{
  "n_layer": 10,
  "d_model": 768,
  "n_head": 12,
  "head_dim": 64,
  "activation": "tanh_gelu",
  "norm_eps": 1e-05,
  "optimizer": "adamw",
  "beta2": 0.99,
  "weight_decay": 0.14,
  "lr_head": 0.00297,
  "seq_len": 1024,
  "train_tokens": 984600000
}
MLP neurons of a small language model. Each row is named by its layer, matrix (up: input weights; down: output weights) and neuron, and shows model dimensions 512-607. Each number is 128 + 32 x the weight over its row's rms, rounded and kept within 0 to 255. Numbers have three digits each.
Before each neuron's rows, "fires in" lists the words (lower case) most often at its 100 highest values on Wikipedia text that the model never trained on.

fires in: "about", "over", "against", "by", "behind", "under"
L2.up1905:164092096057140119111140145119095102166137133167128121148113116155084128156122002151118159139127160110143100030092055164144141035103134139163081122171179207129091074117112150115063155108183143107103109136127123110120135148126115090142149135144105093095104124184155097140096084144143101161
L2.down1905:107167138149047129095097095176122122073112126060082145138117065108120050115132134147089146086098116085156116156088115158125152151064093095150139095123032159120124142101166143086193146118153178154148150111126101141093103161142130175067179150189149161099126081142136109048156122106100136173

fires in: "known", "al", "called", "el"
L2.up1240:164118142124166110116115129138182113106144160189118142166151088161107102146149125114127182133155072150133112124065043159121095090153111178089120132170154146062106104067080121079125151082097127122121123086120181154142197103127088152147148136130164120127118133110139062175140121132119073138
L2.down1240:127131139145141110107084137172143117151135167052114081118103129135091116124131242143132137170127093155067133094141093125138135120182131131050119204129105106102090092140146255092190108100140122140149128050102099161203169128086128116087147139086110109093111154177100119070141137154116110153

fires in: "use", "work", "under", "play", "playing", "working"
L2.up2507:160179081111177150097152130099141123165111108076090160139115132103107123154157078137157164159150113087148146083144074130138144111119084111177139169211135170139151106080128145097165101116139105139129112168039152151095142096124132142137125137156099068077104080166112133119105146150156123098
L2.down2507:091101112119126114104069122132158124147146146081098162119130132126087120131121049141056130132143085151079101124106177139150092165169158115125160106169083159137079148102173155126115106135136141142167085097132139143123099201091145153089066171150101154121147151120119114073127140137113106124

fires in: "being", "work", "worked", "working", "be", "while"
L2.up1201:127152019145166141134147150129042152079110099125112076096130130134120066114156052140154167145200089108200132107164143102066093152137102099152153165188159110074162064065111066065128127146176121150106132195112090165121139148147087068175120121104105113151132102195105114106165115164126110136
L2.down1201:075081128151235120111105135156094112096125153120111130136107177087117095098168143204108097179179141179114157199167146118155143166136153061159139103113101119142181150134120125078150082162121115119173162132126137139151086185102138161148110133128130088112148106142108121087187164174127101137

fires in: "same", "short", "per"
L2.up177:072077134098141144110112128073079147100053116049123122187109177132150163099156133107153088081105162075178154098139142106051091121121057084143172125093159108117135103088138158113142123099100182109139150096176147116103107173114081100156121118214123134136053148134096113104166117105152173109
L2.down177:081170106164118117078124154160092112167119176153118115090140117108111147152091174154117157084112215094080127100123121090126129143120156116104194130113111076130159075113130116143095177170106123075137169116110123143098118159120104141107148137169149125149141158163131145103192084121130145132

fires in: "made", "make", "making", "give", "gives"
L2.up1602:072116131170139180101136161105162117141135177124153141172094141139183128115113097133133123149172092097111147081117145129123131095142107129134146151151180095137130175085127126117101136103106186115133123127167147127131115146176111096094137083113103171119190123118135054148111139175126108098
L2.down1602:101138167144084116125151125111132126106113101086196144140164130128147119171129149131085141151119057102135205121150169142070169186149163159126119137146149172173089149107129122139108193079134143136103064107156217149149172132108180132183145147202141158133105174151089084117092115114169215115

fires in: "who", "which", "forced", "that", "must", "and"
L2.up1020:116121155127195132155139085079173097211068111065135108165180119150104172151146069134139075086120048136143149088103129123149042129144118123099112117146097171131115107063067089134092143147144111157156096164121149132098152085119108051142114124163157186098034138110101152136122109149150122116
L2.down1020:051147083170075120150163153164086173060134107128106025126044099135135108189091146155141122155151104147158152125148098112125129125171155115184099104115068090107204071193148125163170112165064169123126172145161083114096163121140170119170172157088123114167084141091114173153159153184124177135

fires in: "they", "it", "she", "you", "he"
L2.up802:126098111105175137152067161112177106118190097096153135147153135144070098123153157157179132085192076090140144176093115183105115132136093098210092161145135152144172131126102155167138112105138142087141156082111110148062159106145086154137133137152059110113041077090133115145130161188117095097
L2.down802:120101144052021107094135069126165183182156100100041108105141083153135109154125153154130097176167120176116132123125110090078105105121119095117147065105099120143174171141161132139167165092156093128164115155129124112127102117180057135151124124116161100134145157153129078162134120225079112081

fires in: "top", "per", "within", "last", "every", "under"
L2.up359:107125088139142146147180176069080080098133165096116121124136123141153126167084125159094108089079112047209119090130098122068124051133125208183129151128120116158122098110150112096151132058148182136135150113157117157164132133110136112162150193170099103143131143162057082132140100108155127133
L2.down359:090143052130112121126091135061143083074159107165116129104099090137136119149099120120102120138138083097142087124154107128111138148170139193115172150141065120155138108130171122078209158096130192182178109168169114134097162161117079151124104124156084155115151090165070166103104145037091095150

fires in: "early", "in", "on", "history", "background"
L2.up210:078157147121110096126147166112130090170132089163226175099077119154126118113143122095101158135120128127152149078104096139088146085124137151117145085128173107147127139115161170134138118128087119119144199140144144131166172096234176172186085110115069144161165110125156115103138143116186135102
L2.down210:125169131185101188115157115134168120147098101138076073144122175085145168086154152106124117116150150138136096074108103166096096155170103097136118117163096169158136139102076161114101110106144122153132124062096112098157107097162150110148120150184130150080162050143031091142123188079106111092

fires in: "with", "when", "at", "as", "moved", "called"
L2.up2876:108170093152134153124145116152113137149129152170140168115114104128130094098169118121116172163133080104125113104139101082129132123141069107066138196177105102126144137045150064115118125106073111137127114072130102127143138152184150143101133128091136106127111136118105125122121115112119163133
L2.down2876:135115104123220093141106149197068115133149148127160120109168140148124108227128151142113088138102077136179125192159116042122186123130116165137084095066089124106110179125129087070076139107157123137119126109109105177178142098120108153119115179088140048204152123078171116162123081168163131115

fires in: "there", "what", "where", "whom"
L2.up182:158147108182134175136083135126070108079126140121168136168104144126128095129090124180180162049121151074098153172173096183140167150163075154170120094111149193077144116150119124149134094124125217137118176083164107108131119107106114106162115159173052175129101099131048158114126119140184125131
L2.down182:189162149187131147109139110085124165095147066129119164102087126119111162115119134132089096168094178142062141129156112145103145090154110127168114117154130161106120137139129160078147182083124180143130120153027127119075111127157165204152106142141121134122147141105122155148101130095144101152

fires in: "over", "what", "nearly", "than", "approximately", "almost"
L2.up730:162118076181108145161124159092079172098102114105137172121070131187160142096077121114099146141140116088085087112133132195147140092155103121126138125135122137138159071141144105109128095128149188135139152174104138078098121118148140122105126121139110155142079149159092159107134118172114122093
L2.down730:163110110167093086119125152100064097089181079053093180179132131095104139118160175115097137091139057091100166130173173162143120153105104119154096104109139157145174032084149106047138136104201147116056114184160164121152115126134140112099183118140156144134075117128086190081128063148149113195

fires in: "would", "will", "may", "were"
L2.up2556:125141124111123116165117139159159134132118164118169131164144114126087124171091153126127130172155124170168166127000034090113140107134098094112120143166179139112183128180122067140082155109188129150128144171074178130123124073153196147147106078129139140161138079109118091141130113117147104130
L2.down2556:142134118172131142091140115132121102061070141139051129125130139099164119098074119130163160103179103171197078174122133100089117138186114159092124145133108191138194183155170135140121110133061160201142117173124129127099115185103076109141146111178131103129091134122052101064129036093150108075

fires in: "may", "if", "decided", "would", "should", "did"
L2.up997:122164183086111063117143125104181114129073166125129120129160114139146124121087125141177127088160137113118109107077171067089137154108069189161150129144137161144129135124069086162126191149059097110154149120182174152110096092170181111169127098124111125091160136148133127153145112140135085094
L2.down997:145142193090096105150116095099123165133138160140133129164128089106119151160103149138126080123135150126117150094105120185123145183183102146116172085115200137116117180105122175118138100109114141109128112112072083129128093111134122096159112111140131136139126115118101115138128104110122129138

fires in: "he", "she"
L2.up1875:134140163120202099152117132112082073154096107092127145150128118141096096139157131142181120138158140138129157107103116166136071146130124108204145138130161216180168123148122104134101111096086193099199166101095121091088121108128146089157067146171090105137100131166130079158131156220104116108
L2.down1875:159082116123158081060149178130090082151087047031068078141100196154133135174096126097159100149156161130122143131070129131124181093126109159111143095123160163089136085112188159110106099134011148117145056127131122134087164135155110098123130140106178135156082115171096150147088108092082153116

fires in: "it", "i", "do", "did", "does"
L2.up1088:126108145096135140139093140131113121092108156108155180165112130176093094110090156165150104136152116141139150103125151109100057107127160168143165163115173147162153133182122143116103102088096197157102163121109112165160075121157140104182100175119094123119157118181138090173122138148200077062
L2.down1088:160160070095103084111110153149131101159119106035084119143097151166130115136146180186154132162177103138112140113119119111098079108113134108136183154169124118186165181108119138113075213134100121208115112136151131115174112095104073129160120109103112132126168139177094106094128107148078114151

fires in: "team", "country", "track", "career", "studio", "metres"
L2.up2230:089116113146129166139162153096092130110164144121110164152118121129132136101170141128103132127117136093125167091135161104114116170155149121124106116111121037128134066077145082129114100094129182036093145059145029137063099124154121060155146082124129119153135087124129145151128183147155073145
L2.down2230:145156086104134126097124084134154099114154148101153157181088141126148081144144120146086149104139152117124123127135118157098141123130156122152123119149106103165142080105129142112094128111162153121159063153095099135145173135127161179165113113195109085093106144140130143152171081159158168138

fires in: "one", "two"
L2.up1655:136143116121135132131113134056111113136117078122146173108125129197104128142145098076144150105039126098157146083101151110152123139114076116155122178139183133104148089143078131116117155092123181096103141142062114146164174053170185137123095138155101125102107081124146110126096111110136153088
L2.down1655:100149150111123129182142147122186097128128151100120101128157109092138095085073114112113145136112133132126127150135077074132106135127097137150175173149134172082059153123124138117217189152115111070134123144104115134146138154155162168193110108156103131123157164119152191160118128093128105081

fires in: "it", "hoefler", "there"
L2.up2927:100152105166195149148139143115114119064108116089133139180118111159102117163156152163140153103159101081156178145164125162093164149171104136082118110141126144114213115108105070120076121049121200161099157123098128106112109079123113172201125125149059104176129101161164142117147144229153103102
L2.down2927:087141101100074165069161144064116133104116175105105149121099171102103155084110145135127131200151127033110130188162113107111204151139116147103135122133089083159188162205147139169081191120163151159097152186128156108153161140137164123118110164149128149147173140099157078121070088171114145131

fires in: "local", "like", "typically", "mostly", "rival", "usually"
L2.up1365:155191077118156109120085113173128140158141149184198072114103125165167103108142123083141152145100112119108116094075074081132044153134072105071081134177163135153073132063093113165129137112163104109110144139115171156103168159139157053120125148143142138116130172127126102147120112122164149087
L2.down1365:114143156126098120133097144096103144106148147084081154135168143134091161136134140140110172145156142077054170131210153068089129113153139144108142133111085149121129155146135107151118138110099091073159141117135129146131130164155081093172138140090121085126190053142125078091093104098075125122

fires in: "round", "division", "cup", "group", "league", "leg"
L2.up115:167179115076104106113149116101088150178129150129159185177119104141094155129106106056081119138057133092169126097114117095085123109128113177186111135156111122134113178075157060161077151101158112112074185084140176113196169138177096114215062144093107148129141150105144045152173149127137120077
L2.down115:156113169112045141102160101097141087145148128103183092155122155103098149130139106113126064114019129117104080161137141124123140133109140117201157153150176203134130113113080177108114105150154103097112117118102171127125114152140104128154147114155157104132190066090159150147122108074109163098

fires in: "made", "make", "making", "gives", "give", "makes"
L2.up1618:121109146135111158089108117157141074111159180097171160150097141126146161151034165130213103126100060151173173131066137148143143090084079129172105149130142105104157154110046100054093138092163153089148129096139179155173106110093185089106084059138150124173107143102125121183114122101225161098
L2.down1618:120140128111148149100144115127159037116188144099157185097149126134138125150099138142099132119126020075117144117119182146126167155128108109206082135160119128128090108120079116137134113067118163069103134139159147132151121129140149144045125117175172210184097132158132089104118131121133100122

fires in: "early", "known", "different", "various", "late", "multiple"
L2.up2643:111085148039167131154144146043125097158115086150162171167107134109134087144124094092105134123091127144112110066204129097130085091095071182181108084191135135169097133098128150167100118095124092144130099150130126122152218139085145126139123161134138114144144117132150154147132123083138118127
L2.down2643:078142134116025158104098094140123107103159175087106089127080174164106094155155163093172124139078147107182106076130115156172059130126093080116150087147140145118150160123110135142194140127168197149218166165120080144075211109072115086153131167104117131125117102181100176148094131126160160119

fires in: "division", "group", "list", "christadelphian", "section", "ph"
L2.up392:121179090125137130088128123124147112175100111116115108129159123188129154079160129056151112101100099100118100106143143149129104103079069146154156170163164166123129135107122180133092110069052125120140136161140193134162182120189136110182129168157136106149199100117142059083114134120161126118
L2.down392:097122115150106136154097097112114111132101144094134103093160081118147131139183130126099105147070047069139078093135070142124104176155126147122185115145155156093144161126101131152156090110148131143139097127119182128144167108119104162164199138105136163138150089158080136122136183120154157117

fires in: "some", "number", "these", "another", "other"
L2.up462:121141057128138195140165138116117106177116119102141161135134123174134110104193127110091126081122068136107154068193158092124108088093139147164112097152162074085112151101067134085098146126122113072087114125103139141122125119131109122113094128132096157170107094119138101120166123112102113082
L2.down462:099163129073151127149139132142112132068168166121111136135147084103103167163186193157048075174115090140088135136189171133124163118184104090134113101118095078110156100167103089189037134138075156125160146126143169161108151086103090183134100166151111098161098098107123113140113123074170135137

fires in: "national", "local", "northern", "regional", "state"
L2.up862:079104094070145126133102109090166126091181135131116154181097089119102153155182065117135079148153136102121084161134071096074055107157043164200099165173131134096120137074080092102103172124164081102165059078088136118106153137217189106133107141178115190094081130142125147101114180101122175099
L2.down862:116133160150155095067122133144097157122117142187102139117102130158121084134179159191161118134141154110139111163174099173148099169101064135120128024125132116097107130075103123150130163216102154111114150101167147082200133125144184113160115126142098142092146144107142094097140105039122182121

fires in: "that"
L2.up1368:097069132055156121134066154071154096138108147086140116187140143151122085118163105078161123139115103079136119127039126104122094136147125134140068055154137111142199202110139142160143115099124154098131181105108136120125189145110127130159090106135141125220106134115160095171088116141122085113
L2.down1368:145088134122091133116151082172092111145107095126074136118107152135141138146108125080149155190116141089107098136123098151159127104099158173149089136120050104084160131157080105101179134123160116147114161147078120087120145082115167143175116158158141133135101094127041119075179140124181156172

fires in: "more", "most"
L2.up1694:078129075087147127148111130050074136107132091118130137109102138149130153123166150153140173085098140118104153113122138062110121104163088125079107104128147095155161142094079121088123163076126124069126092114134140156093119062132112072084116109148159174131178130154117110110189114113186130096
L2.down1694:201124140172129165177162126140101124112097156094187105172133154085127167127115227148123163120150214092122177111122150135113197182094098113151098196150116093106153122176128111189119114166115076068131140123098106149063077088152046162151112144094135080105194120153167153130180159077125079095

fires in: "high", "those", "early", "most", "low", "some"
L2.up1972:120141091139087149153180135080136142155123153171171129109084131098140148062110160152111161104166124118062118100133123083105170154087069091094108170174146080119120128086143106128086146125099151102140175175153099110120191139143154154109099143091118089113134114164046119101203133091143145112
L2.down1972:085109115118104106148103152111057141113154100157158176136125129125094120106087169117131144165117141060114119189212192121146115154101057163117169074142202103134128163117146089066092154143150124169109147098135112094121242065107107114140155158158119083124120180088152138123177086095080144142

fires in: "made", "make", "came", "come", "long", "began"
L2.up739:100151145124088132083133144120143193102084146072133153171131178133139165053129158149101135126121108104144163123060117084061134075176108120180166139175135132143157163069120111086112154110152121106147151035150174114155118103141171156116111072098149205131123090129112067114138163099136144055
L2.down739:112173112084116123102137162115166102144106086144131117102159141130160183108080113133132201118085122164036149145119183147159162222103118217118130156121085157129127094097084157156134127160091129121110108114148096154111132091187176178163121134071191141045117155188133090140136131086135108110

fires in: "his", "graduated", "population", "married", "age"
L2.up1729:096063127108184074123102196101073182134091129109135084098088161153133108183170163118158180134106175159110092086126112134124040127110073086113075130157134119092141154146160126080131087107086161162202098070097145121102165129125114058091128170068129106074162144208037142178118177106207170142
L2.down1729:121107100081135180127151126124141162171162126089105119155148094138162141108096095108097092104068133122129116122110102070168137185142094156136097159127060159106134117162184128108073150114116168145175129128104138100156157187127080124100130113047137095171131095122165102167136086147111121157

fires in: "top", "place", "draft", "list", "cast", "pick"
L2.up2702:095138189162148145144144107077161063131131142071146085139113137129163087126059125147154141119110175088074084127130132138111140121151085136077111125138094057121156131149117072150075158088115191118117109110137088111132099116150110145196097090154073108142108109131114123109147116168132069122
L2.down2702:100153113091073104132125082167131106108209204127154096077113131155155104151163130131078142114143101059130083125152103117126090154101120137102129120125140075114131111130065142135178148115102155088175066170106083120135131137128122246172137139151087172118155160177141166173178186151138166126

fires in: "they", "their", "them", "family", "couple"
L2.up1960:147166088147168133127144142128107153057087094083111169158130082103122121177201140137155154121160135149133153101142141179110102121143118113179113125129159164157126124180094097152154168134065115130167093100160132117129203133135169141127135114101074105107128120152103125144166147155126172109
L2.down1960:122129136117144125143084144181078183122109080117078141145122147144103111175144078111126150131147107181065167140131117197131116183125105097144134138122109182146081190112143122102107139126157126139114110136136093119109164089129096142113060122141153171139109170116082123179135132111190049182

fires in: "for", "over"
L2.up224:138115080049107116154108176093109086180125085192062119114085129104094097155146122137098172154165097067125101164181139151166120152163135117099164163181091162161129163131125078114136145116070102137094092122134163106130128116151124164105135110129067119048100141180102062119188128158081109128
L2.down224:152112076111093121115087090095134159105171093140140066104118158145117048114142177161107155162073106117143128155107147218119158149115071118196155081135111145149120111131146113102140130079111149117167061123118161134115085110148106186151134117140109174088079142087109127081197123124139121178

fires in: "first", "last", "next", "second", "final", "4th"
L2.up2651:094153071080069158087144140086090154151060109133142155166196135158181095116140086112120125105180115097112122122119105150099135111188109164140146152132136090108152053132140160130111141095086127145140177137175134155144133143147143130120111131152121112164116147159114116137164077129114136062
L2.down2651:159169142143107148111140152106087069166143112070136136098165165110154169133115123101135158093076076134137127172149167142148171167124138150088156190152088143123075044155133170120155111069144143142102064072080111155162121134136134092087124180130080109120072099089139140104102166052115186117

fires in: "his", "he", "attended", "graduated", "returned", "studied"
L2.up1842:105102111172139110134102136112135102092141136114153084130103114128038129099169151123139150108195073164135125119130128095087086071158120119123150166143132188121147097101116088103118175137119128139152127132080120128128142113173124159188139153124158052094155094142087130128143149143188146103
L2.down1842:134130098138055110087100130190148154124151177101116121120143102108111135126151107124121123127099114103086168134101175134093128150154169160116168147128124130157155077161142145087149184105040136120136163114148136098108074208098162058187114142121121114135132151072109134124138059107098140158

fires in: "all", "with", "top", "set", "on"
L2.up2890:073136111163173145195124119077138107144077123123112120160204103174134197157128090117111100124100133048104157177180119179146130123145119116086151117136124074159161162087140078137122086137116139095077136130136095119109121146093095181132109123137065213140103131101109147133101160214173076124
L2.down2890:165131173113171080088196138146111117103080119113092114097133229144128120139142115112116127120169128106107136176145073131204103118142136115151180090149146146086106127128126131115142184149101137137093062195153095127131153194131121164109097132165105153169099182091114122160133127147123156070